Weights of a small transformer language model: 36.9M parameters.
MLP neurons of a small language model. Each row is named by its layer, matrix (gate and up: input weights; down: output weights) and neuron, and shows model dimensions 170-340. Each number is 128 + 24 x the weight over its row's rms, rounded and kept within 0 to 255. Numbers have three digits each. A neuron's up and down rows have the sign that makes its largest values positive.
A block is one neuron, or neurons of one layer that tend to fire together. After each block is what it responds to, as a language model described it from the Wikipedia text at the highest values.

L2.gate173:159112072129144138118136128139156138117127154125138150169156111121059088126093143094092119102162127083128146108151147130108130154132080110176164110122116178122229087074116143117138120120130141166091111136106118123144111116153127161123153072133145146133142090088132131112127120094134138108153135104119140145163126118126099122183115130093116115114078144137144110144140115139143097125140199105129154097133138124170157112119180116125064123134182188084107079121111146122139140156074159139115131136120089131139114103153
L2.up173:124133161129100118136176129149092128079135138148128102122129113122124118105138079161103135124112114102121097103119156143109162133069130122128147129085116149144141123089127164114127148119136126161166165092107114128156124154107123109068110120123158114090152135117109131104109136125115147167138088124133109115117126150118147116141118147134134144110138160116148173170130110123136185145064108144141111136134133115093121149139126125168073175118106144136131129093133132109141106138149122121111131152087127132126113152093
L2.down173:098159079169133099098101158127147132144123135124168159124113142157156115134126154129101142107125142161153163140168108106158129153181128150111127149152149103122081104140126106134111135099115149114137098131112115108080130094119093122180104170131110145151114132132135134163124132114154163153114121128139150162125115108142103135158146123089125106126131108150125077082139149150105084105183108124150145159108127141160113150134161116106182135149159114158134175158122145138084106099100086142139085123193122136155146101169
L2.gate236:128171137114127098112150095158144131129139137131087116163108127108138155091121122112094105146164097148100123147135150152138145176148122125104128127104152167107111096128116107142101087153135125117146129094140135140095153140139142088102137113132105092114120131097115114115129108100181177157146152096097146090117121124130107131137113126136152138097156184127137168138107092100158091133118113113120124126126099111154119133161187135154129127107068164154161147158124111179140144146114158090147117163146114122148123148125
L2.up236:131130161164094103134132141127131177157172136142104138118152118165102154156131134130141116077142130131105146127123117124078118106130130155140131128149087114108123138088109121127134112135115114160088131085095123105086107144116156086115117111117141129158148138137135125129117145103176135140148153123152121131195124123113141099119141155118093113144084122111177124170131132117117136137094110120124120102122147149091109166138130122129147104158097141139146141134127098125117126076093098154101098080144164148129121141144
L2.down236:123126115143144124149143178132181149151154151126149141102126173080142149091139109178134150102109146127105143103125102137178166137108154120116100144136153155190127153123151095148129116135142145117119146111103139128132170067136171151114110119167123154128143094110127126096112141082107151106118145162135157149148139123142150120132111066116065106096129115127111140174120113137126138108154127140115129122092107121131082136116100098088095161103105126126144131153120175121116134106170143130118145100123143097121102129108
L2.gate995:086083125135099132118115121128122135105146169135129162165138125140141132117118140071120126115121126083120098106158154131139146127133105137163110136149105137109096131105103113138093151139116155151180151111118139129103122128130155153107162171143072120134083123091108129120123121079114136111163113118126151111106167147131179114120115123119139153097102142151143132154136118117138078114160111190138138075113108101132103118117165088071101116130120098091100070174162127133154140112105149139153096152155168135103127151116
L2.up995:126119106142096136108131126135160159164109179118162158112148117159132102144094104104097130124153114102118098126110147154147134137132139112141124152158121133119118146097139104170072143117164126124140152143111095094135116105074160153122131156136120151156106119143049079124111169097130136139139117092179142147132135139110145136087109136084115113143111119131138166130126091118120098128149122175154168130142097121127133123123144118083091131131114153133103113179143101125110117135118126108148098162161168131097157108128
L2.down995:121174126147112097089123151142143125128144117154113112160117104116086100118087117164124095149151132145107129177122146136110144199126110109083137122128137115130122131139179150093126121074195109130150145125143131143156096133099117105123128133123150107111116136194143137117106119153147131125101164107140109168167137115147110137099171117107142124135162117168093142109122097142125139098100098112117150132122137126120151134153129138139122135121122156118136194123108093123105123164161075132115103128182115134094144172124
L2.gate1216:136132128184099130125134117119137097144139138129134133147098111178178141110114104086075103138121145108092120140131136158130165140121120118144155132121130153133131078152108150110098158125109145128143133111116094131156107167125119170152171148152161143099130103142134132136150161090138142127157131107140150102082112187130169073131137096110173126107134171137129124148117121116133138167120113129122131128110128128112140084099161094100130137119070111131132126107155118141124132129166134133137148126108157145122078136110
L2.up1216:136188125109094124133137136109124182161141122158133130131140094129101163110109131090109126142116119143137136099138134099118121126101113145125128100147071131162132158113126112157116153105128127159109117089133123120134094061137087134115132167139095149101125152132126189134147138122152157120130095120151141141152125102148171125098112144151143148145140114129115091120129118137120109110142109102156095097140126125167116152125134125152112077077132161103096144137133112101123146074169100125065145113125168127127118130113
L2.down1216:163113144134098111141138085150104106102099160169107138166091090128125136101098114096089126174113115123089147136117132107108115109117094123124113136136133139077122112128102158122136147147126108101098124126120091110137101187159137129147161158037085107091104096171141119163131167145144141148103108108154135128078129125153138091109100115108153161163110155105166088152107147118141119137135146059127141105149089133148106123129166104120139128145115122125090170103164118116126177096131164117154160121131157136119075115136
Description: Reporting and evaluation verbs

L4.gate66:135151152132140122130155097163125117129106157121133146144091143135091131104108117127095115157130132161129159114149143123105094118161131091116155121146120168155173122098155142080110141136132169115122112166139111143108130102096085079108141188126096095126132123100143133134104156121137106135128129074086152126105118173143145168089125160126170188153081150153205149127115134094150154070144098137097100117115133153129120100146100117124154116066114178140121181094146145134141151119141144149113132124161161153156123167132
L4.up66:093125124129120116124127139107131154110116090115150127155117127091143162119143130108163125078105115056118133110123109123103125137167097103126141149152092100140121109162114135159091158077083128130134104133104142121146124124094141129101141142142078154117105097097142125149126104132047101144132113114103142107130077156132141090137103122128128153132117097168124159137113087156114097131123158103120159099093140155103130096146134114116085121105100131111142113139119114115133157162125126145086139153138141121118102160034
L4.down66:109119208103126079113132139161138093135112119125167171164078150135111126137119124092091116144111087182148123138163105161145121164183115122108131132109142142104137167131145144069092144110117103163115153165101114130126101095133110110081131165071114098133072115146094159134098151134131132115114114123124163098106113153146103188130097124133171123181145153125147116131138126140147096108118103140126133120143133124161154143125109137112153133112116155144151151132117146127084096091133145109123142119175142145104143175130
L4.gate275:085143113129116132129163169153167125125109151127129147178081113081143124130153134132095121118130124067136109155106151124122125115147117094152101105154134104103117147142126102136082115098116128111148120124117112118136139112087096125125137121137149087120135131094150133173118112141114119119120158115089085085131117118120165106100127129111131119154098124169145145120137095110158136152111118142132166117120194130155087119154121113095117149113114153114112122153145099124191158127100141167138147136146132142082119166156
L4.up275:148095142153110123157120139088094125122132145108156126143123102133141108139087124116148136128117137138136128095132105092077121076124088158151116094121119151132102119093093139133171176136121165139093119146143118143129083140125143126167155129119167102179131099149107160129113138151128101161127154130106177163123150117168124119126112142137108112119134113117146108129104164092134117103183137124153114131120083122120112084127132112135144117063111139124098130094128153127078114095137151081099067128163119162180142098133
L4.down275:084134104099143122121133138169167124128124104156146174164132108105134133124138120157108130093138131136142144135106161142108111148136143094081129130133110110106136136132156133113077128136101115110124135151112151080118143106117117132125143149125143104111096125136151110144133117120085121127119131148081070081120096133100149130157153091150085128176101129132133152118121101146155110143099131156114147138162156141187165129133100157134122129122111132071151124170111127108156123167110090169146133129116099121116121147154
L4.gate976:131098078122130098131100141120140122110099113148137145108131145120143074176129141117160124087120090094114096127085175141110155151115137121145148150113107123122151089143168132100097145137103142103149095083129142124152130123145119143072193147131136111101134197142176139199120178129127118121126122109125072121149138161141141122104110092156138188159132101155124148106149081129135128181105139151136123103150157152096093134133101088105110099164114137109118110127125123113169149175095101150176120170112128124126087122121
L4.up976:116144132144142157130109123158113117089155125149143130106128129148120111098153149125084064126109127121179136142072100155147124156130170123158151141144100113087105135137105122099119150138132148143135116139138101098133126123130145108170119138138106104117073139105135095106137154145137116162134103096111101061143099160116166130149077103152144156124092151158109151126132098137110149152132069116110117129151156152165117145158137124102153156089114119137139138155134117114093142089111157126125154105128086113157142133116
L4.down976:131126111074137133147127137121131105112158127109087125097154138117128131119105126126136119111144135102144078150133146094096128167107097133086089122113125150171164107112143114127143080109128097144136135111130119140119110170131141159105164144086107117139164154163156132156147143094143154115163074153160155131117112133113107129081160115163153132146160108111139095142082159165089158149108106162131115134108129142100118122133147117192129125122171097107119148080111098102123115151134097111165106134130124081113105133113
L4.gate1135:105140123132146123133149110134151111106122152121068145131091144125105094131139118091125123167118131093162120129105147148136101130164087102141078118188144149147127105121142121065148119101147195102086157108136111099138115105109123123122175154152125147127127146083118170086093138117163139165112134124127128099145133173105176145114101129147136132176130154134103144084107112108172121115118080148107119135168157120144073122110132139148094126100114155169095130117153126127137159146104174151139132136135128123079131143112
L4.up1135:101119124089133100120153130109134111101155132110095111159130135186124136127136160095134151130052124156126097128102159140141124139169127151164095130154153133135140124135125125149112148151139172129110090083143122152138124149121090150122159111125148123060174159173160146137144096081142112144124147112121141089108129139163120122152139113108156160109113151162130132103115061138160127149127150136150098111143185144128077164111159146101094097113158196185063107148121145090153161112099134124128094140107136126099134114132
L4.down1135:124155132163110141140137104149138135125157151139133153112118066097088137132114135178108138116144153121118125130136115144101109122120136126096144131065119141083133099137122137153102113147090110145151151141148128164148135110091158100137101077119154112115100095088139103152168181097083142073100085147117131128147145150104104139095121132134144126132099112137173146168134150096110141109172104100087088153078122144167170118155109114093155149166142094140155089117096113121121087133183089110119132096092146095084109129136
Description: Main verb after subject

L6.gate950:109139116085074154094108136142165196125102126159112168176096167130154113132158143129114140118139130080107141137123156143123109087117122063123133119138122081114113154143123109111091119132100117139104136110106119154148157128117100125165142128175138134156162136115114125131106138083106136133109104149146132119087156132083156131120087128144114106151124118126163137110143147144135097115132130148132151105157111108151107157136102134112139130101107161127142107120132112137136133111125173127160146112170191112137097147146
L6.up950:118138116089110112134164149127180105104137136107094172144143102137154103108146151135128118086185110166136110145106158143145097130147127129161164074121103146115111142121141105132120099124169159195099145152157152093130109147133107101138113127111153140132105125142174132114068083131117099128102095111088127154085146167096133118099119155113106138103130165119107135107130145124150144109133157138121108162179157141127123109092114138120115146100167154122090107151158132075149137131122138151124099141214143128123162128148
L6.down950:145112131170115096107136142116095147113125084131128113143118175131082109170139120117175145103142104100127141082117148163110095088112118162132153153093158122168108144151159143150132146145142152104103144089127124157165133148088129120155120136137128141149125139149097091120129166151125082115099097166164141151087121146120109158137109150156123132144112105120104150093109126113142105142155108122127119119119098114137078143101147104114130151103119114107101110144116157119142123090128152096144130131153137170159121142123
Description: Bare verb stems before suffixes

L4.gate59:126138140142108134110158130153150176100123153142126160143111132119117110090128150130105144133119127125125094125120111130115098130154161105129169123196092146132164100127094120138105139113112127129116101090155150100149139133130097118121159101145138085111114106108117136110103117114071138152133130118126103088117083148088133125154168112136165130105127130164122077150119100127160112169140127091133164123154132155128151176154109108179172151114061094088117128105158146111104079109117131154094134133112138112076131132145
L4.up59:175112072136134072088130138135145144147142141152151101136091134106112124150145162103090088131118147086158133118124134148132147158153144104170167146119115121138097107111109191155096125147097105148163119136098141111158110114100138140109123133154204120147159137137128119146136146176111144097119176124140098094148132137146168150114110117113117121149137121145119182153103094160137162123111104178084167152107117132137150158099144085115143115145145130112124159165140140113129126150127108147109132078134132159136137127116
L4.down59:115117132177119122124145150136161128094157097163170137163103135131138137092103102152099112165157122169129113129111114109109103149121146122139141116149082114107139123126158126101080160136157143096140153116121109145118115139150135123123137137142118105093097091144132135103142133116102128127092116140098140136132104136095145110083142110107116134111090089134099090119096162143110138127126114094107154157135123135152145185139127139125150105111116125060111122116157141094143120139169110170106118144190149134086130144162
L4.gate192:095136116158097107096122130100126137131117138099107129161093125124129129094188134134101109147117123095095092096142132113154129139183116125133098118146130125127110094181150155105085168119104155147136098121075106158122147129106146107127136097141142114096155171068110140142144155102106157107145151108107093147114147139126164088144079157122165135123134139137133112122125061113149122113164086115156143116117113103129087165117124105093126119114098123143141119142150095134206151133126108153087141127180147153108082133101
L4.up192:150112109096114147138131129113156117157129138099136168160128122144142123112146146085150112107089115121183127156142111079104097100147133148153104118142176113141128085093112178132072118105126162119110141156123192130171107148121143126155081147130162093094149059138131116118164160100101125125145139151122127080152122111134115119145139147113155107095089060158113135112136130098136096109148096156100090160112108113130088124130162124095125132124120095100143093131157160141140133100082125141126114123150137072130139134126
L4.down192:161112136151104104113131129091150113136109095160148148179119122154137144125138108131117137119150144141160133087125101177121128134141084130135125126107148126132115125122141118140092122114139151132110087153118127121125093125105148125109135173098127130100149123095134131152149145150118122130107160115135116111124185130168121161128083078135123131169144152160158181171092118159185113082146145164136156119145166113131119169119131152104138139151118155108136137147123125127169101131119129153115114154163138181065129156138
L4.gate1222:098151112128114121140118159141144116090136115186118117113141177127120127162161179081104131100111089118156143146100143126109150107134095152121129105139136125134144130126154132123131160100084131151113107114120102124150137103107132124133153149168156106142154118093164135131135106091120129099126159141111132062111110127108132129132137131129160140166127105159128152115123125130142157132139100135124134111171147123137086153145140088094131118105112154114126129142096137116164121138115120158147134132170140155095125115139
L4.up1222:109150156099092148159121131123105158093118174129125059098142135119135170145100116163134144148093126130133143106114081119134103089114050145126112088124122171163137109165145084144174144120178134127099153155144134164140140109146099120101148110131106162185119158111132112073081150121139108142127162115181145113100149099121132166131093123147116076125155138126150104138093123124146101152178145085079106096176122116100069153168138139150135137129115147124122111120119113129120103112144137156117134109129140125129119081134
L4.down1222:116122130099148133173129134149108104125112105112166150157107118137151120133142123143094112106153098134159147138083134177080141132146109127135119082107086106119138153144136128112124116111128097127151147136139136074114161159112155130131164173104166138099113133117128139173121145103096101111094134096081076063144097137143121114140120111128118133152145123130180159142122135135128129149123121147092153114115138127132155129094119157111136126131122134089135104140110119121134165147107117158148112157132137145123115145121
L4.gate1254:146142140125098114126165105159123174143149132113126132092131145143148100096133178129092091099084098112130108064109159121170096101140140116157125122131120124122114085144129150127100127134160149120150134130151109136132120115081111107099154153163124138151091140113146142130102119132092119116115100118108119120074130131128155112146116090132154158150152129211129148088114089122174103155140152100120100144178139092130064131129128086122141120109086122159144124152123168103185109167132161178164136145134157124115079116134
L4.up1254:108118114085117161144097118120120135156154087090137109112107130135140128167133165181162124131093137062133148139115113089094101099165128132150157122129109141147101139121107121147125160112146122149129102139085176121170126112107102129151065190127136110172129137113143134089125127131070089119104140143150131131145115127106109128187145110122104145126077099146111099113111139095103133131112130094110144158135101122149128128121114138121133142092137141123099111103143172161116088132092134090135178148144134126110127131155
L4.down1254:107119145105114090158135151134118122077114107151154137137152116094114128137148121154154103132184127164130130110098127156136118128130158108137166091125119102137141152122141109104128142142134118097153139121139124119144116118139150108131106117089103171151137146169163112127096105080135108149090114132121128103130142114162133111135075118145122117146131152133117131099098105140179080090120178124098130085130097141205133135126109122119152100118117154152140105141134124126131166152165171165151137126152148095114106155106
Description: Main verb of clause

L2.gate48:142115095096101126144094160112106149103085115129120133144141138150141060148144132106086179084186096059128131129114172161133128149148117111139153141152129133124126130083146112161081096166140128139104119134159112130072156124082130123128151145152142098128127131088153120131122133149111111110124124100142091098157085102148133076088102131128128196137141139139102176146112134120118137132104127120115163131127167129151090114166103115122122077082106108101177117150104115109142141125134128153152145158197116124098106104194
L2.up48:151076129125122182120093161140113113117134133154113061117117130154133129154144151132119172137180132142076151114107127125084135105137078127148086141108129140097140148103140128110165097096120136108097135167136102134127159135099151068139162113129123144100136154095134125145121165161104129139116130114115140091143132098098192169165100132110105123108128107169111124115127141106131101145160180101098095138136113085141155110126180120172132128117136100141127147126129107089127136089126135174134092135163123113119145077146
L2.down48:107147111129157153126134156165162125081150131120145209138117097093147146143131088186107125108113085140150146170128173114131131156095191076110147102147118124141153130095136159115142140097108164137115166137112122114123129140115139148140112112101113139106129108124126148110138100079122100153140107118104113120116134173128137166090132149154142147108106096140166135113130103114113114113095115164123101151114179137110127136109122137096087177166127132147157123144137087103124146123081141110138140127098085133111092175138
L2.gate117:105114140144091161117143131114125129130086136140113141119114123107171132164150087119103120125111152110157112124132165156087131117097135138170151165108108154154068094113117136101120155107141098187144146124139117098154132136134127077086185141135130136141122114122103161181164119164131113117105123089117124096118105150135138106110120143135149161135138154144123146082159138113126158139102114139096147152157166120175118118101136117134098129151108137146128099117162143143160115117152132121134132165129125158072100137125
L2.up117:114167104113125142153141162067116154106091150122161125170144129140129113096133179107116117089143101136131092120163115133114132106083099107139108086100114116155153152093149112190125122136099121108117134131145127114116127142157159128125114121135183137097191114119137110089118133084124116153110136144133113142181108125114137115105114195105104131102163168165097164120106146101092114143106146113097118129113126102147093145137147116092133153114125134114152122138108110137120104131097131115089139157116118142122151105093
L2.down117:133103151136096122119129099141130111100103105143114134114113155133122147187136107117127125160119123133150165153102155116140122172141121115137144147144137131099142121115115130071131153125138116120122119144155126118144137151153114118104134112112131123108099080151114160160145115158107135112134088099099104128113103151125096109090124113129161164159112154120126137091145122126163155142133089105154137149137144124130172113087119114137102137099109143141100122132170140092147146105132122162174094107112121163130150176133
L2.gate891:146113143138123116130098151112111147098118182215096144148093149161088124127127115092091161122119149120126122087114200140114133096102131127150121121149098111148128145135151104136135147131127132132089167149165120099139125103091116099127179128178163089136129141129107151145123141156168106146137132145130143080131113108143177142171128074162180137165125168176097167105125095146112157129082147113150140132152155113083146164141104068123134095149096146130127105109133142130171127109128113154138140113102181128095104136148
L2.up891:119098131135111128090128114141145121097131121119137123112104129122155133151123120139095111116132127120153148119139160129082154117125152075182145104167116113156119094105121100155133142119135137153156135127147111116134139065094130095118139139140179097109110154132196175108138131146094121098109133142143134111136092144139129156148132127111118113116129122139139135122126112115141165170107128108149132093165138123117099164128125100131180113100095168103126130150121122100169108120155164162135105110204155169121119162146
L2.down891:115149131091126064137117123159126106100121152146157150096167076097173126142112101158142132106149095134157086176125150115113087123107147135100122132133155098159111159124139122137116129150169126111118167110128103098157125129116116110103095136075137124120085158130159151117070113131102072093137108080158107101122120171140157138122084133170132142131087106170157139120103096121131143108126109140140111138129163142134127136146137111122138142090089107139106152146147102092105128155115097146133121081150119106110103158156
L2.gate1295:085119107123116099125115163128112120115116151159147160161125120155140104148132148069113107109134146139158139101106168164071138114141129103114113129141154133108110124119094123140111159113096122131106123067132143106134063106130127138103151137166182106137141143121120140138151129160108109109143156129151138128150112167152127114174087114141144110157130097140131177139137154097107098146104147100096151151147154105122138095140128094074120122155058149122143111155133119133149147099145148122110091169142154119122136104118
L2.up1295:125122160106087106118113155075144132108091127097126139111116135108141141120127107084075121099117141094149134142088183148125128141095102093139146128120080129135127129139143098155120110162122148120143137157154152104143127129162185136107119193144142109108126116114145149134112128150109161124083171057174157088092091144161142123118119109105127143147142155147114165124104105118148117154084113139105092114148156132127068154124093145104135113078112163103141102150123150068171140114157121132094125171141156178094096101110
L2.down1295:128146123119197126125131122174168122135166160167160119159144112112119159154120136111137110128137084144111112142136133162093123152134156133115138086127153122143126119134134129135099142111110106115119166119140115115074105110140090146121152130104137130100151160156115165162127123127151100128159117121175142135124130173125111150116085133119145116122117149119129169122108128098089153133133127085151155159138149148182141103111164134100118114104150116148139146132158112100160089156129162170140117111151102147163150165108
Description: Main verb tokens

L6.gate779:137120137106109138108170174116159130088108131167121127115113134120123109143184166126077091065135129150140169133074170144126113103100118114117130097156134131111120150127130155127085148124142130104137132144153099119105135165115120162109131106142167121159137106156134104153127148123114130097103136092085122098105114159120112147138133125126116166129102123159169155143116106158180168146120147162135099110141142166139117148123146127080137137146096168089124133167178129147174105132149158153125108138177143142088159127147
L6.up779:122162141121114119140121114155137093144140174133113157167142129142129152145116123134138138130135110149153134148097115126107115146121100120155214073136119095155162115142144149087143085147135140133069127136143111109154106091143128138119119156145144168113117105149139124134105130106107150100094111110122136069112131129101158113165105165151098141139132158149134146115154112123137125102081176128161117124119108123156136160104159122134111127128141143079118098126136135118132118110129139166127119088122072108113123107150
L6.down779:169093100136157130117138093138111110096126091141140144123099131102150131151132110126125102151134118168091151121113137137141139145142134151121113096140110096084165112098132123135120188112136094176145109144163111113130114115121113143108130125078146152110107122094155128165166127115143110159198144093123158120124125162103092147124139127142166111095159109102128151105125116129151148165114091143096182159112146149096141143146112132131118143117110084116159115183137118150147072154117105133128127155083099159126154128118
Description: Main verbs after subjects